Weights of a small GPT-style language model, trained from scratch on English Wikipedia.
Size: width 896, 14 heads of 64, MLP 2688 ReGLU, 133M parameters.
MLP neurons of a small language model. Each row is named by its layer, matrix (gate and up: input weights) and neuron, and shows model dimensions 656-847. Each number is 500 + 25 x the weight over its row's rms, rounded and kept within 0 to 999. Numbers have three digits each. A neuron's up and down rows have the sign that makes its largest values positive.
After each neuron's rows, "fires on" lists the tokens most often at its 100 highest values on Wikipedia text that the model never trained on.

L2.gate2645:499458477485460548495521493515520508519524473516492434500465524494482504526490490434485541518492469511492514503552502508533499499495502516496498486482530493519517514498513521501548485491523521499484492535499512513506459509477514502478485503537491515511524504451530527488517453504488516454489577509502489481492476502482451462481484486531520502488508463489497457520491457495499478533511531510490513505548475512531511548498517475512478516531525504500531500554562541522504493496450488429468467565520481509492499519543550463462490500457500491539513460538490479494512480495482494495
L2.up2645:482503534491509501482539486537500466444479505484491466508538532497495517535462478483467459518518531524489510481499497530493472562510514480523477518467490537490495439479472524548517503491486447509479506494540486525529493515495522537508486480510496507485465509515473525465500475496475507496464493538553481466454497477510482478492472472507490503469510538501509499538492484473498515552495504516513485494491501522527484561490504503528476522528515535470464479475512483478482474539501498485520496466504458513504466499542516471451473497483484486520485501483485464480519516484535491521
fires on: " of", "-", " "

L2.gate1751:449469541487506489517524509507483466503513497500540534506536472498518547503488480511446531482516554492507451488505526489552488526519503474523471546528515556461506523523486535517549508431529526521527496480523501496560534516551476464558537512482490497500514420519519490497495462538517529520466491507479533499537490485461485524515468483535503478517518522519488481503476525541514497528477478509525513457548530485492496476488500504497532480491520478497467490543466482515518503482449528486544498509497513462461539501488507515482465493548536471513504427484514518511516514487506521502
L2.up1751:562506486471482485524477488458477535484541501517546463511467536489512541465506483516414507515505500400481485483541507494456505482460499537479510463519501492547501449540510525472513515507504488496480523501486504495493461506507517484541507471499448530512497520496494514525488456520509472476500464444490466483543484523490511502500501472524487489507502502534483464471499518481492477487456535469507488514525516529509478519533520552506546456499489465499510482515476507530543475453511526520529505497513562530486506527508461506503461502492465514545459514454532476485471489474519469543
fires on: " |", " Peak"

L2.gate1861:478479474462487481437467505499505553512536478507522479518491514536503543505461503480490494515490515498534498479485536450487538477573515504522512514474513504511467479514537489499480486507467495485500481529483529491509499500437494509498530537571524498518483451559513494450508468493491525470487504499458461506486525499459496507462502497483485527550517463530475485490478498485494510490488504491490489503485594511515498509496512467519548524480497501482534486503476464514506505459469490491516520513514497489501481511554485523506489461476474472505493492493519510501499520495480452528
L2.up1861:519474491477463460491476487511536520481515478497491477516524526519499481478477547515499536485519496485499505496484480528512493480492518511499526519504518507518474507514487524506540513464501463553496492524511533555511499472493491481499508478530486493497478525511514536530496492457500502513503525522494503486526473518481499511501529495501486530489460437495496483495512493523495526497529467498492493494502548511481520503499526561564487484456473511541472486536528504489469487515452481438532469458506511494510497550521468495506479495513494519443501539536546486495514538507489503460
fires on: " |", " will", ";"

L2.gate67:520486473490488489502498514466497561538522485492460524535491503496538512476484536488498507496506522458518473471474505550529532481477493512523511517527500455541509457501483498488476498475523455449504543480467454528507505507504496507504507497510519514437493499509515506503478472489476494481531510504505544532519501527511512511501482506509496556543481522504516517498484468517477509486477480461483479510546448489464504488549523531500499485483516512500532481500483454531554528542504518468524505476473488498535486541502540459511467501531487495504477525469545497502475481528469501514
L2.up67:479489492492535506502477450547518540483510478519516494559482517493468511507459480471493525484470534504501507523496514455489515451487518520487479468515479461560545513502484520513518477478464502491453517508546520519491520488526524473458491458496486498502485542539496481503437483508500526484481473533515515516503499524502501482479494471522480485509515482461490457501513534531538476495482490496472496463502457508495522467539474510542469533502454475528480468521449468511511507501476466446514525508516517537506427539492494483492493453522500510517498437505454519508511420507521539505
fires on: "'", ",", " in", ".", " and", " of"

L2.gate1876:514524483536472520468510459461479498497529520493492478479488527512469521447504464472461508521477468498483488462531515509506482512499528504491456506462477503523474526500497505538472544474493512497485509488516508450533552497534497512527459563457518487510535496504523508541545450491517495501491489473500508546521525511452468491483477510536480459552505502499487526524510489486533456529476496512549516497557468495519520477468507479472481472521531520500491514490491467543508516494500518498497495521486512519550574486486474466464477457513507436550569576473467516532503509546501480500
L2.up1876:533518503531527486473487454470538507495489505523556480527486484500503476453487491494482533525505492529449456541430470490479505445455504473493509452490524518541484488513534510481490456495523498510501508491527493486473518508452483462548527522512473535499495519520477488518467509510507536498476467516503481482497502517510501478506481472500507504518505531516492497455530456463489480499477507479480479521535470512526456514522507511521522507522513538512485465530520496524502487436509477463472541522447494524478499488519480452453510499494458526520482492463515495527466504507445476512
fires on: " |", " ", ";"

L2.gate1482:508514502500447532500500511508485511476494522516511508518507517484476505493481501482496558492490525492530547478460498487502507492488490501530535484536513506494513529507481540500494545485565489532473536467509521500473544541499509524483454468490525488511487475483480488551464499477486501518529475506518520562516468470414489479484493495485497493492464476532526480520475507506524496495526503474453487481508492490456500499509497499484446499521450480499520532534485513532494545542521514493535484489475473462511485484513513495486483503539538490526494539498529456480521507491536490469
L2.up1482:504516518512478471528484484507501551470530536474483504509500512453539486509452506490544519524533518541476515531538493490495496494534447502521505511489473511497490537508505488514529522490559499544468492515492537498479497522513490466466484505510505523504511497517476513508477502508527455507504479529458502505500484502478514474463502519503503459527482485493521529528460495512429475470524500508481578473529500485496483510510454506507485533506472506478459571529462525483478542508529505453538468485477478486461503500493513472490468517536466472514511498467506480463489491534516467496
fires on: ",", " of", " season", " the"

L2.gate1639:500531476475517517492465517510491521486491508488518503489485528532510487476476486528500497481501523530529542476506540497540487500485430497493486489490519480421520513512510528480510512469507503484502534478535511526534526462504472485530472470466476530530480476494536528481524486513492488483508507504472470529511528527494477493513535489472508502473508518506478450472525522495491497529511490486471500526465551519494476524482470506537473497515453506540458498475527510519481475501492474470462552499488519502503490527494495504506437543472501515500488431503501482545420501533506478510
L2.up1639:503471515457546474475510509502488509461521537485503488505503495561515525470528487514499478455490454454510504458505516503531487510483515497495516481546519471481488508511517521483498506527471491460487480522507402524463497494488479502556484491512505495513497455502509504512474468522516508496523504484517512514529494490469487472473532472496525538522494483473482480519452507476451528496457469485451504536467489520528498512487486467509499534493483486486454522492547522538514491471433477493481528512453507476516520483510471458524514518529537514481478515504475431482488476506517536493
fires on: ",", "\",", "\"", "),", "\n", ";"

L2.gate1937:513517463446482501512527479467468433495510514488532515542534488489490496514536477478497494500511495538488507468499501490509488481497479452522513491503506510498505505514501495496506515552484461534475469548497467519505517525523481505540540512494483512535490489523531500504520512483547518535495500544493478485457480487479514518533511510480500521485525496495479482496472475500558503556526528499454487493513469497535496483493505486552481464479485468495494539497567562497470492517511471507501471484512515514471511487497478496496464528513477500489504470483491549480526480492494519524
L2.up1937:532507516533476531530513503462461504512477488476510488508468533479484441490508497494519522492491506550496535550501484469503506549482481515489479518521521494526446517502507487527539534520535529490506476524468500464455536540488512515466522489509540494535493494497512431528500530521481453470484520518560473515522464460520506485488513513542489533542517450523526491457427474449477477527513511482449451495454492493487487499497507506499486505504458498448512473486486516481463515509531473454482485518477526486499482531509526473509456523470489523455492502499489462549435466536493471495
fires on: "===", " ===", "==", " ==", "===="

L2.gate1426:532493515500477520521524462504478483512479514522514527563512538482448514519509504499522491519518470522494550499472516504515499484503484514486515444511481474483467518513519514479481501447505484531504513508525498519523521533487475530509510480502471503433510477538485518548514473493529536449493509487484484508463431502489503475491501473491534545516459480518562517527462465491528500495559529488510498521493454529489523474480517440516494496505472449474520495492515474504517496474539519520527497513492550533565522473488503516459511508445511500536484458533518485505521524478513529510
L2.up1426:536495496527501514534518497491505514519492492496480535475548512475478521510506524499502502526497477537494513484489473481518517474475542526523498493575506530499512488472464516497510513511499453569451477472520532481489513519466505519493523422490456538549475455514484523498499468497512505480497499508518519522495508501463536494482490518514512492481466529524532488514465507460535485493522509516487506454536467514496535502512480513529501496516461469520509518473477495501544501454514482424509464496503495495506466503537488497471488486475488530527507521528485458488487477512523494504
fires on: ",", "==", "===", " ==", " there"

L2.gate1662:521525511504540508543499470496481509482483529478489526447501498499482486472494541498496486528523532530490501496515484482513549523492505507465454497486519551501503485517473496500516480527501474489509480539504488514536472496508509500513492500522507486446458510503464527495552478536500535503526492487490478439498519520449499464459510488487471474527495485462488499495517511497530506506513505506487503478477469501490484534480530507534531462502508525518475459545494520534520485517482509503515446528475495460503484464535519458504519491497519467503515503517499512517542507533505488480
L2.up1662:494479511487495517518475530478495539451483497505523512488488516474470474503503508464516507494471524494463491522512486487543513512522501501467516515494521496481533485502501441489486542497502495523514484525492509468511464493499554496521545505497524530459510484499484461503518498502511517461487489508492524470518501520467503484507526506513428471571515471503473510451477491484510537476547478467451506504504509504510505529494523508566518488505523473503502535470490546479533449470467493504511504493501476505500499466520476478493498502471492534546466511463474471513510543547510523516
fires on: ",", " in", " on", ";", ":", " |"

L2.gate688:494499458531525497490509520508513464570503558522490479510487535462531527519485467502531561499504479552498503484493525493536517545515536517503473473501548516517539478507477508490468504455491521440490525463527504525481491470516516504513493553479485482504492485450506472511517465525486483452508534481478506455483490478501502498499445497489492543492462487520516510496507520537541525518493491540497522506526492516515509523529527510511515553496541514522428469505542496541559512520471523536512517489485510503512483520457479502502490545515502493498512515473473538514531479509521500533
L2.up688:492501497524477470505517466546526455498533510494455517492500522520504500471494517521533470501488465554509474532459469505536514474525522485472469480469486496515482518496490516477477480492487489518465490483500469489485523532514546492494465542541514500506498470434494493518518509510500547480487543512544534504502492503495490480513527523537520515498524532511488492546508472511510484474487545497496521532474458501507486534512482538532490476491505548490516515478469471519515512460519510491544507466520481537501489486482502542504505527509497527508514499534490514534542510453456422500
fires on: " |", " to", "-", " of", " for", "to"

L2.gate1264:538515491497501527484486551499500505489507485479522513532523529466505509506514475523512551486482482564484483550525495496469524537498469502511510476517446436549489546473537499493481509509534547515487478478514502476472517531474456521485477506505510539478531531466489469491513498491472477525498485486508520539523529513465524534478498522514503499460509494499505489496485482511544496461452482502528558472492448471488501508526466491541481543544528518461504462419496534495498476462523486531507530503484529480441504493490497515474515453450489484550518515511520516534530483501501504483
L2.up1264:526519513441515506486511521490506487488474544500508511516507464478495478511506507507524513539529488546493539506532518481540502512508508500500500477475458477536508494525547548468470481485490523543556524507504502499502502538507490497552481497502499481477497493473457535530494478456531553511507510488498528526517497476505548476476514509531545524472523471481497540506460450503501533536495495453465461510468519476500486522487542512512510512481463467459499484477540471457499490491520547496468542510512468482491482476501520489459509492495487478533512498462523542467528518503497515521
fires on: "\n"

L2.gate2186:499507546530486512481477465465496499487553440484469499458450502527510496516523542554505444497462525516497542506508528465497457492499507498489467488511480502540500518506512484514513522491466525518532511503486509519499510524523537509463532504548523500497495508481520508513484471485500528492502475517495506541467522517473510513495502512503516521505470535525499470477520483497495471469529511494514489521501492471507450467500494509508543464521494521480419456477507527515533512533483485513533501525517487533497496515497489507504506467474502479498528483526529479508488489529479475466
L2.up2186:520502499477489509491490496511476488510530497522512505493479519544435479535528505530546469495497474510509495491523511494436530494533538502467504513472501451555515487497492494498498497530467495513529506522495499529473532500520522512504502531473506509526536520514482483496498536466501523482476476501522527539526528489467481550494485493522517541497497515548486471495514492557534477504495458475508484450486492485497528468504492461467492496489498530475468466490525541520474498452532530499484433477498457514525517475502535526488545480486501482514484537473544488487531523524469513531
fires on: "==", " ==", " later", "\n", " married"

L2.gate150:501468528513486509490498520522515554508452487489486519503526533529504529486529538510472512520493481505507442502510449523536507486529479534552489513495523501567517476524480466493513497505503490541478510488514522480450486431466504561576484510504545485501497471513492505488494517521455492518485473555519503497500508538501477504465533532529533478517527476495530490481518479492497495461495539480490521493515494513502489463499485484478501512442452497513511473466482478508564469497487488501498471528473523475507425508545492474517532524509514478478500493538521518503483511478566526450
L2.up150:509457507483546524519501541508481514509476537483468508476523500510466532522470437481522521518486487473514491519520542488440486464527510513523508501505450488563501489458480516501489518540490479492512480535525492457519547513532473537510454475493470505517510474521527527475476485504506468485508513494520482503505462538487483502491491483509494510490554498473534504567522470500536567490511516495458508498502508497497511562507503512526498539485507505506483501509467451496504523501515501508523454529471532479475466508528550506545538494496480520489506497489466489437505485471537521460
fires on: "/", ":", " /", " –", " ^{", " |"

L2.gate862:503499528491478526449487513510483453510530539513547489504484506457490496499484492532490497482492496515517481452546531467518488515492493524524496481502486500495486483511510503521540544549474472511520509549502555487503485449520507503517519507498491530531460517505487487515506542534542487480566532499496477559522524519490455477518500465516524519509506515486493498513532475548537465469501494475451465481507528473492454517518463521487486528513453512504461489468473523495530497460494502486501510485527481479520473498536504503437486502494483463488525471494476491500530479536500458454
L2.up862:514487515484469511468499467518486514502482554538491509535525495473506520501539480474455506506445498505470542526501494505453503512521536483483475495557521497550456456528531492483530503483482516478500497536461488530480469494511448476548464503494478525523522511514499480517527497518557473515490499558506476500516515496482528575496479457542460488457533467541491513480496489512461490465499514538514498522469502520501513518476534500506500513502507515485525474521509481488470456497526540507498502543486459517459503494498531533517535482495521483535475492477469508493536504515485495498
fires on: "\n"

L2.gate2539:485504481544522524504489514491517510503527539483526525542504444543537488478477531488484511491554498498546493545506523497523479477461527556475522520515509534476483463501534533508494492514511477505516479466487521514570497509512473501494508475503515505492492503482521461519507479527502531522473510514511544470486467487535512559530491525491524475465491535545482532529517514518484487541511430487484463492507521516523454536532536474508516498504527484468472531452534518514499504518544456499504432528503474477507501494455536529526497483577498524519500517497485507481524504466527487533
L2.up2539:530462487498508452483498539472560493521527509515510487538525505477517487511525475513420532477485530500476524512548496447516500485534509503483464485493499486516475522446486528487450500459516528491477530507532486472487460523510489448511461476512505513477514499490510472519554498476509491482483498524478475512472491489491500526541532549499502508488523503485509488473505501502497494497480462498504508515496512495475458477486479527472467517508500511469527500476497514533527480518479512490496475463507556513521450490475479485486444513467539521491512495476492481487496501515487536494
fires on: " |", ":", " as"

L2.gate2640:490495523479497507459499521531463488484494518559512489495512518481479494493523512522483489483457529511507482506487512481536487457535468523531475504476500521529493531507524491524515538525471493505470489496539499507544493513477497435527504528461496485469443496485516483491510532499517527527476501500531471488503476488491483532510499476509522456487511491464515500494505505486482472468497510526478470531494513501490482471507504499524514528523489449482479493494490479523477500492490527505514531474470475504466519459514446482493514515540489536518481473488452563505495494504501467514
L2.up2640:501517535520517528532500503496519536504500486494446531483460494493494486508507495501510475468496519464519522495521535509458539514535486506478495507531526492461539510531458506518507506554509496525504524467479508517511495519494501541513488543470495511532516511508477557471446482499474500517525498448474515492501490466492529477488552499508477518498502481549514512528457498552523502515477543481477532473514501551500501512504486493477526507479509453490500476506550472485524499499520496513492499520498499493500547503504502483516512490516494533536481498482504482523515472498476521524
fires on: " |", "---|---|---|---|"

L2.gate1510:479537491538526501514522527502502510474493494487489487504506457535520508486497505485454484491565483504454460523453421502496462499499505467516534485508537484472504493534483454507487492465510481472511522521509515495460483498463491484490519490493537495520473479498503519502494470461511509459505483474537458511505511486521484529487497510503506532542495495499530531526485534506495482521518460480492504482473493455463493491470499471447497480527480459527480512507542516491498523529511490513489506494515518478489486510510508492500457440487499511518524571553491491493522509497533518482
L2.up1510:493511491509507483513497475503510491514467458453503576542513436483481520483476490505487498527522451476511455477475460524498547547498503547468513533507478490558504479563501514506505496485503467506499491478477466477490520501501512460521493465485504493532505480512476493490490491477479487506509523501468522538500488477483469483495442478541505485503493507517491481497481511505519485462531524500482467480551532510502504481498531470475478510479533529499503509457515513526516470479492463497458526516483473481520525509527465504483440495484520532528470474464483509478497486491483488478
fires on: "\n", " ", "|", " |"

L2.gate293:490481502479501514501525492511537516469513468473525520498488511458536485479482502521515463475493544572494509497507481487508503489537451487523500509466521502554493483527520511501500545524522441456532440554495505490509494441484540509466514501499500498450499524467494499531495485541532472499516468487484496535504517499524471482505511548468514481470498465482506487535516488516537509500501513483482474523487455473494519493507494533487482509495516555450456467477458461531507487493498539557511510495494526506538481516498504523529455536488497483469544475491488493522477485507494488473
L2.up293:483529510482492481496498485536520526494478459473501490503485499489480491502487468479515499510487517518480484521436523501501491506498513524491501479540541491483500482466534430555465496526489513502517468546531520491513475483523515490508518497470548512511520536498485474534475472504533507469525524523503454507503477488481514509503455555496518541509542472469526483488494515507525493553525501539494480511511484505475517517522518512537528520530502529536483523474484487497534529571520486494509496504500450556510496503480530465470472556459519514491486476478481491521481496534502490495
fires on: " series", " on", " of"

L2.gate787:479466474541487473493503540509525462540449502534525500567485505482479512505520499480535499530507495472540472502558521481519501530506490511529521473515465486532509521508467551488484512496525489479509447520539522471466481520532501495510470509512528536555559570505544525489489477479505473496473547480514495495502476463471475477486487509541513533513496506485488522492506510560488495511512525515474508501530445495509497519479499482485497512504494449448503526487499465496487470516520505478519474517498517519498495498481513545536462509474511462541507525486497492482525509492508500504
L2.up787:478465517502498516485502474532435503522494510509486476505517531514449522480488463465508544533472509501462494514464500506480474491546519492565481475460439552530512482482530508502475513504455487446509474481501474513532478522566533506547477500479503505498473498517519506507479539527498468476485523508498518471501494479488499480482530494521501504465545483515461514501497469532440500472492465489530503480495479512495495519486483482567503470545456498441509507508495517483505524527537505491532501527529519521552508514543531528498490516509474486491564502471505495500482492529493502493
fires on: " of", "-", ":", ","

L2.gate760:521530516492548493492473485518499500482512480475495516523498507521511470488509481529544525549519533441483503495553483473520514499486533533499509499506502473532530489461508499518493495468507506512487470472478501469507521528473516506514511511501504506525439499484434483548494481528476500507469495528514442461450522512499526541530474494519477530504504481485485525508497522505535501508514502471530492479529472518526517474526510498468496515524528489465499544479490551489542469521518484479461511511464510536497503494501520467520498499478482472481513494501485555497472490486476443524
L2.up760:502461462513574506460457475487480494481497488485471499512521511502459514479494463476497535544506478488458522463504492521483504497505500487486548501528473507478496531434527486509486482516523518488540544468504527467490530470527476463509482466522486491551525468503510563514517498506521501522529551453568482488465472524524500514519476558461479502520486488478497497500532513513499518495511468551469493495468535499524490498517482467506490511526462494541492549474551512507534541528466509508472436490478448540527482533485533455498499478526491510521473512492500498513486499497518533474
fires on: ",", " a", "s", "'"

L2.gate42:527495543459518471564500521457485541530564522537531459473487519529478500482513459529497505462508503476473466531503467446481526506518535498476533471438515469496481476549518508499520531511466516519515514469516502512476522483478519493503511560523483471472488501529489552491491518532453547489465471514492526517480522556462480535481501490482475507539485507493488535481443476513470448465536437484497494531472493502491506507475492478509485516478481496519501476489489485499467540515490452494522509493524503477495488488510545487498471480466452501513505506453520502515482505541477476436
L2.up42:509497476518487485460497543501503482479529524533542494534481543511500510492509483514474524500494469485483519479505469496496549485443507478531498489480483542490499487488486467518531473448477494553487469482448499555510507470466500505514541482495538482477509487503506523523487473504462543475461541510520464493480501475428463517492503482525460521493502497484523516482470486504485507502500520529546473494476525473439512518474495490480472520507514541497492509525459444520469476521463494485504509536501530496473487506507519433450521487494491540491509526504514489514554496525478489512
fires on: " |", ";"

L2.gate709:514518515507515498565528552513505500466491510498536511531449506480479511493504491508507528494504484485466529463519478519503479477499504482487510495521445493530503502444478498449487527511451515548495489518497535521500541470533525457470540462494519546505467510484494470525503527488508529469499495544520474507458496525485521466443538547482491524497525495491505416486484506451534505494492537440516528486493513532504551510518482530508515462508511526522506493487525533477503500532485532499527490460454488543481481478480477496561471540478465488490489483478437495494484487523493440483
L2.up709:503494551480485479484496520509482470478494500488527506509477502484495528533496482502523481559563497507469546528513485510496524490501498529461503521512467506522510522470528473525497484511557509511489496506482540486510492563491522485473492486475516493529465467505461536481489499477533509468531527519514494452471493549482521502469493539500532449481505434481500490483531483505518504493491504530545496526505477494480514539523519501487435459527507540541525517417491491520459522488502511549532476488512495489456503495480499529508462506497535461535542492532509487538488537507494490469
fires on: " of", " board"

L2.gate527:493563485512478506509481464504522493523527443445527510534486493505512535531532474470463520492508494508504503485472491520474449469496495479489497468500557485495530498495480484516473515505528454492515497523497513492491467488493484503537489503515482447521496503500482515532495537496510488519501496461517503506466526486520436510506510519491516542512501489533506493487564542516491472523514544513533493499510493460461511510486508484533495484511453498493458502511533531512492478537537501499489529531504511479505518486504494485509514479483476493498499481520525517518518484481511502548
L2.up527:511495491478529535527479510513489523533485473532511527503483476542486494489435502494473460429522514515460477529495476515500478519492486475553529456459471501483482472452506509506487512549464473482463493477529478513516524537510472515515458521480474511478454547480506428468470475547521535472471473505479452504537493528509495535502502484490539500444558486503539517494480516505553488475498521465516505491496476519480490537504482514494483496446512506507478485508489488541506503513485537473509489478466483471524489489544500498522470506494509497525492494516499516515514503490507517447
fires on: " |", " ", " =", " /"

L2.gate587:508523509495516495504495502509489539484525489427501496476495485514520453529518503483518496513533484476531543480484492486473461499507489548550460516541481498548537506459504515534498541532518504495435521513508510459550485508535484481549498603518546516436512496510477480482519526480457477505492517504516489533486497535526520543506479505486462509476515526518524473489526519527465452489511501517489559502501497475526478498480486467508486516485502510508516527485510493536520521484509494473483468539478509508477479526514508509551482503443471443525523494502456498547491481506520541497
L2.up587:457493510498513515507501492456536522512492527507520491474513458498490467488540510476472461527511516529450497515539486499542481506538481537542527489525489554511501508474498519515471478513510504520517483495521457492511470511537487463558503510462519525478520502521538519516507470476529481489483530465509459495505473501513489475494477512509496524474518506480511500514575486509486488458550496498491493476534533486465544508488503503565517547468520526518501471472502479518527471517486479542470493462519476490516483468497539531521523497488484460495469467497491523446491473485482533491
fires on: "-", ",", "\n", ".", " and"

L2.gate1971:519516464543492505497510481543505476537495515468497541492520479511518477498491499486516496528491527496589474514476518540533513487500483445494534527507478456492501516520497490513497442508550536463486473500504471487470476498518522488579499451494474511474495542515474499498492500496485501495481510517511533514502473525471490486489503484509493499488501497493512496508539440532484522526498456479474477463509480509496485506479467518493503530484490501522515516522552452471513533500480499468506509507507524561538513480481547519531465485449487495458503539473510522484488433514471533544
L2.up1971:493532490530510502495498457507529488484507471516471492469536485528493507500489557486533493509521482507545471492526483485533544491464466506510485539448494468520497469501510451500478463474512502497508498516505472548457484519437471508500506475512508483450522542508479507472465525573508496474471498536498531513525533562521504486508482513456448489523476505512497461474504469473537497500526519498534520542489497481466535461503503504514516494514507538522471508516468492473498459497533481456514499516526469497552459496441485494472550493439506504499493507480499503460466512471457518493
fires on: " as", " ", " (", " with", "with"

L2.gate1444:494508470520471554571501498468486525490475466536499490547488436502501511526493483482469497500488548464509520558519506512499511454507485513498519472505505517489507445505506511433507533514534553519527520453521485458483502511509514538491508478473558522483498436477497497482522488552558541501523500501459527527495518525519479478555509538511542506477488534508560479532515496504546501477506477506519484546478490469517443496507502530541501491523500458466478505486500524544486558504482568489495489497500494517499502488483500485532507503508533524519516471490484550491505496509506487525
L2.up1444:478508527513542562500484449490533537526454467511487497501452477480494478537499456493490506520516516553500500497499522527465482466519464496490475462526551448478512504451511502503511456508513530527519515509489493522500522529495503534468498504500503477478529522512480470511546461509505473522546496459496471545523490450542485505469487504522496486531474488488535489538473524477465495542532477533500510527534534506496528479513538468544518504528504545485480499491465469510500497480484474478496511508499521480522540464520473536533518512488499507484538453493536522544501492530473494532
fires on: " the", "=", ".", " of"

L2.gate264:486507485520505514477554482471503503496513527487488531487516547517500505504491508449529527487515491470537504495522525469508500450484492516525495491456522514507499505536451486506488551517505491476496482497532495506531510479510508518517478480526512505512504490501470457469522473505538468481533504496538512502529510504462497521472477529486474492497452500487522489550481491537544489520496507476496495485519474480543495513466465508520538483479434510507517456488531475522467504500479537552579495524510518475547491473516499501487530488475481476537523502454523551504498500510494526489
L2.up264:458507489510537502488490521481461507491497512488490493481516491507524486465496473452491551431477548526452558481491539495479539504512508543482491452497506453496488483550500522483494493503517490512490492490522530513499480518505477472530474457514507503528456486563498483512491494517496512505515530469561452515503482491537453510501502520480493507495452477488488467466523499495482480541514493518487499529484518467531510525500528507521506483487464490437492562495558542497536465502502530488494454552495531524517486457563495487511491452458485522507454531486515494490499522492515471516
fires on: "\n", "-", "|"

L2.gate400:485497514526473522496464500484473520516467510486509500503467491492453507503509472480503556497460485532450497488509531483495448491468522530489445538553497569524481462523480529490487499463479534509534503539433483503501508549499486477482539488533522520502488471510500503507547479506508491491460506509518525518464522490525510526508491490522486499474519476537516497521478510516565488487488491489522476480471465482504530543528486511471539512485505503441500442503533506503471510487477458537517451510481493550474488504465518442504498485501466501437527530549513469474512513481504493484
L2.up400:501511454497471530482516505516477474482517518492501492532471504441478522534461507489481529469461495498550499548524520470489473519525492528518482495509489493527515496502485532518507511447480482476531517467460513515460515559510541444514512535506513533522526475538510529449493542521522487507542522519463481524538528541513512564485484489498448474489497499469509551533499493519489486475508511490529517497512502495535499513482502534475475489480505520479535497519515526466515492541520490474485497550482522520455519493523508495509503507493538461482538500476492533479493474543502532474
fires on: "\n"

L2.gate918:495488470519496511513520507533437508537486532467443516495549493511491523506481499497470496514516456513503475531480493476503492501476505514528529529485501483497493463537531467485491486486535504488514489508525492489564523506509482485480467490495504484516509528508509494464473474498503508521485478503462534481462474554494500473537516463533530449524518536508496516463503494507502485478470471493509521503501489520508476473495556501479509502451563494482432535481480537478535512488479507491559495525528530498515494457522508444525542492510519520532511525509515509506509518484484461483
L2.up918:523502517551495477535480486507460543535453503481568507499511507519510528545473505506464525515536532449487476452524483479519521522474477518505511492474492552499500518482517483513513504485494533557510507495471562481509502487536487505484474532500464474496494457492489523503491460494512495478528521513511515460510517563460512486510500512535466519490523515482556495503526493483470553491498506509543545475514546505496456477490477526485522474467445452469564508497503497526499498502460474469492480538504498498469533482493511497515534449466485521499518483518499512506501490477474454532
fires on: " ", "E", "N", " |", " 5"

L2.gate1742:491504494460561511470496515482522492533546503540488492556502539475544486467496471488493477487469531487473529478463525527548486491481535476463487518528492469508503510497527506496520548515529504502479540532494463539484514497479501460526498508484497497499509485519521508490539485502517522472464500490513533489451480527509471521495538498552473500437537482485516462487479482489474515532525520515500479495484476482488524498472544477467455490474504524421464503520483484521498510513487512494510514488502493509511459482488528463486484444507474465501462481523502518434512513552498506535
L2.up1742:477498502512507529518486501506493496489505499502517504547497490540500526496474490562486522494476472511490531480454469515498458490545500480558530503563523506493497487447508483514478500485532493478509479494472483523488486470481473490466509503496471487523443469570501497492501439488494498532468553514539550476499523535528499506477521494533496496455517475474519524491468499518481519483511516480523498467482496477485500500516554459479501484454460497442518520486448535484486502503449510520476497488495488552518511512478518527466490446491490472504507523536565499489502511497489502516
fires on: " their", " Title", "'", " made", " the", " were"

L2.gate1526:509496511499458518557489483487479479530517500482495477493483505520506521538487515500508511527484479497518472455460519531527447487504482483521548522485503479552532511543514527524493517479538504539501501481496489495434530471516479542564521493489478494537501500472560492536490522499508467502528486514496548494499539522459481512473514498514457481516523493515484544473538489507504482519447520553508509488546446533479533536524499510498531573545523506536499512510461510480470484574533519507528476454495520518495483484486477517505488516502459491527516487528491490502445472522524511532
L2.up1526:491475525499511488485522472517500493528495480513498439504451487540484488502522515486498481551501519508502470510463483530476493499476475462527535526501509484571469512539512495507513518506528525496536503489492519492527484473551505507524539511485480460513484470470542517516497551468463531482533530518490490477489524489500499537537541481493506491488488499489475517501454507506521487494495521564529537545543455474518517536518469509485444496526535510483514468461505482490485457491519517426485501532497518521532467487491492521520503501495482500530537503443528499529488492557494505475
fires on: "-", " of", ")", " over"